python train.py --n_kv_head=3 --d_mlp=768 --vocab_size=8192 --qk_norm=false --init_std_o=0.00851 --init_std_up=0.0361 --weight_decay=0.25 --decay_fraction=0.922 --batch_tokens=131072 --dataset="wikipedia_en"
MLP neurons of a small language model. Each row is named by its layer, matrix (up: input weights) and neuron, and shows model dimensions 0-95. Each number is 128 + 32 x the weight over its row's rms, rounded and kept within 0 to 255.
After each neuron's rows, "fires on" lists the tokens most often at its 100 highest values on Wikipedia text that the model never trained on. A number after a token or word is its count.

L2.up723 [120 131 105 161 174 103 181 129 165 186 112 143 178  70 103 149  99 123 155  94  87  87 151 121 120 158  95 132 178 105 131 118 168 133 135 119 184  91 166 116  68 117  82 119 122 124  74 121 121 128  90 128 112  84 143 133 127  88  91 152  90 116 117 164 155 131 199  86 139 139 162 111 168 122 142 127 107 160 134 136 208 144 126 103 157 158  99 121 143 167  98 139  98 197 117 100]
fires on: " and" 47, " or" 40, " vi" 5

L4.up217 [101  69 128 117 121 118 166 100 155 175 106 138 142 113 156 143  95 166 132 132  70  87 100 102 117 155  91 165 146 183 107 108 166 109 166 110 171 113 151 130 108 134 143 135  92 120 108 113 144 118  35 166 131  88 144 118 142 151 109 143 163  78  65 152 173 142 119 132 127 231 185 211 144 199 126  96  57 185 113 120 105 163 136 175 139 143  88 117 181 126 148 117  94 149 141 188]
fires on: " known" 29, " such" 15, " than" 13, " named" 10, ":" 5, " and" 4

L4.up417 [105 118 105 111 183 190 150 142 158 134 146 149  58  98 153 131 131 126 173 114 118  91 123 139 113 143 116 139 138 183 156 219 181  55  64 132 148  35  90 144 156 126 105  97 145 189 102  98 136 112  99 190  82 114 126 116  91 161 116 178 145 121  47 183 157 143 137 121 107 158 124 152 130 107 135 130  97  72  95 112 142 157 121 163  99 130 146 127 121 141 160 113 130 141 139 112]
fires on: " the" 58, " of" 13

L4.up247 [117 134 110 105 120 152 167 120  57 141 140  97  82 134 126 135 124  96 102 130 158 138 159 147 133 204  86 147  94 148 130  89 150 102 147 167 195  67 159 156 148 171 116 166 137 160  94 164 178 194  59  95 134 153 122 200  65 157 136  78 129  99 120 137 166 130 149 105 188 167  91 118 115 162 115 133  70 151 111  55 157 173 159 131  84 117  72 184 101 184 150 106 152 127 148 148]
fires on: " -" 17, ":" 15, " in" 14, " |" 8, " for" 6, "," 6

L4.up397 [152 150 155  63 163  92  97  96 122 189 120 116 171  64 179 117 162 145 133 136 135  95 100 124 130 133 115 146 187  77 120 100 158 118 125 135 141  91 119 102 103 187  63 163 157 119  79 103 110 115  82  81 107 101 116 140 175 127 127 142  65 100 117 186 184 115 212 119 152 152 147 164  99  67 132 181  78 144 121 129  86 144 138 124 124 141 106 195  64 100 140 107 156 135 129 121]
fires on: "s" 48, " and" 8, "," 4

L4.up295 [105 113 129 117 192 148 163  97 135 101 150 190  60 149 143 101  99  94 145 127 105 150  79 117 125 118 137  86 114 174  72 116 104  88  93 114 167 104 158  76 130 163 109 123 116 134 121 137 150 177 125 120  84 139 174 158 112 121 128 152 195 111  99  96 185 164  88 117 141 159  66  61  92 197 177  92 109 118 120 116 176 189 149 145  91 129 114  97 138 111 148 104 165 177 117 130]
fires on: " in" 19, " |" 18, " on" 10, ":" 8, "." 5

L4.up667 [115  75 129 180 147 146 190 100 101 124 139 167 126 140 110 101 138 118  99 127 117 140 125 199 132 104  89 105 150 159 116 150  98 147 134 147 141  99 134  95 133 182 139 185 111 122 100 101 161  69 154 150  96 181 115 139 168 211 168 113  85 126 115  91  99 144 146 129 132 137 109 126 134 161 109 149 130 114  87 161 109 182 124 126 110 148  72 250 136 179 146  98 181 117 117 162]
fires on: "'" 38, "ly" 7, "}" 6

L4.up444 [119 143 135 145 131 142 163 120  98 146 105 125 110 133  78 156  97 150 133 140 131 106 205 178 164 102 122  84 115 133 111 165 128 134 125 141 114 107 191 111 139 107  91 131 107 151 108 113  70  36 104 148 116 114 159  89 159 156 116 171 153 113 124 110 126 136 149 126 122 143 154 157  61 176 143 132 147 157  63 110 120 100 139 188 129 130  68 127 139 116 104  88 228 162 109 176]
fires on: " as" 23, "si" 18, " |" 11, "2" 5, "ly" 4, "ates" 4

L2.up360 [ 84 151 154 146 191 167 153 135 124 109 124 234 107 191 124 109 145 141 100 121 153 104 115 186  92 141 121 110 181 145 192  98 104  80  43 114 128 145 173 127 202 166 114 131 174 155 147 110  92 130 162 148  93  91 138 116  77 156 188 138  92 125 124 143 137 149 138 139 199 113 106 120 112 100 166 147  94  82 104 123 219  95 125 182 121 109 116 132 115 114 126 136 101  93 113 126]
fires on: "/" 52, " career" 10

L4.up276 [105 177 107 115 200  91 138  98  57 121 123 126 100 136 105 132 109 114  98 121 106 166 119 151  92 157 101 151 144  86 120  74 153 113  74  99 120 106 149 193 144 181 122 145 152 136 126 149 178  72 138  94 104  75 109 160 171 121 180 131 125 124 119 132 137 129 103 101 150  91 132 197 138  45 122  90  98 174 123 128 184 166 143 177 139 142 146 119 155 141 137  80 131 167  97 132]
fires on: "-" 37, "est" 10, "ce" 7, " are" 6, " being" 5, " career" 5

L4.up390 [170  89  86 102 122 133 178 144 119 155 116 143 107  91 134 163 149 103 104 153 100 170 102  83 133 144 113 130 122  61 169 197 146 142  79  78 103 121 118 147 151 118 195 115 154 165 110  91 191 148 106 122 154 109 148 102 105 122 131 149 173 104  54 120 161 197 143 124 139 123 138 112  99 161 113 160 122 147 112 159 123  89 144 188  64 147 188 111 149 124 163  89  71 116  89 105]
fires on: " of" 59, "ct" 7, " listed" 4

L4.up549 [ 44 141 116 135 154 157 144 118 110 117 109 130 159 147 149 132 111 169 117 113 136 173 136  68 100  81  77 159 120 130 127 163 105 120 152  84 125 114 118 133 161 114 112 191 154 186 138 169  92  94 119 166 133 133 157 146  96 110 116 166 195  98  91  72 160 183  62 162 157 143 103 102  84 177 126 164 132 212 133 114 206 169 161 167  98 158 131 134 178  65 125 133 131  87 101 140]
fires on: "=" 55, " |" 21, "-" 12, ":" 11

L2.up378 [102  73 138 156 137 147 172 130  97 104 117 157 208 100 129 175 163 142 137 152 173 134 118  70  62  67 113 154 162  70 115 169 108 142 120 105 129  28 105 117 149 118 142 122 119 132  94  98 147 114 122 142 120 136 147 106 126 173 115 132 164 108 127 156 121  81 178  87 106 123 136 110  78 147 142 165 167 143 115 111 152 143 119 150  85 119 134 148 166 132 143 136 129 132 124 135]
fires on: "s" 55, "-" 9, " of" 8, " 1" 7, " 2" 4, "2" 4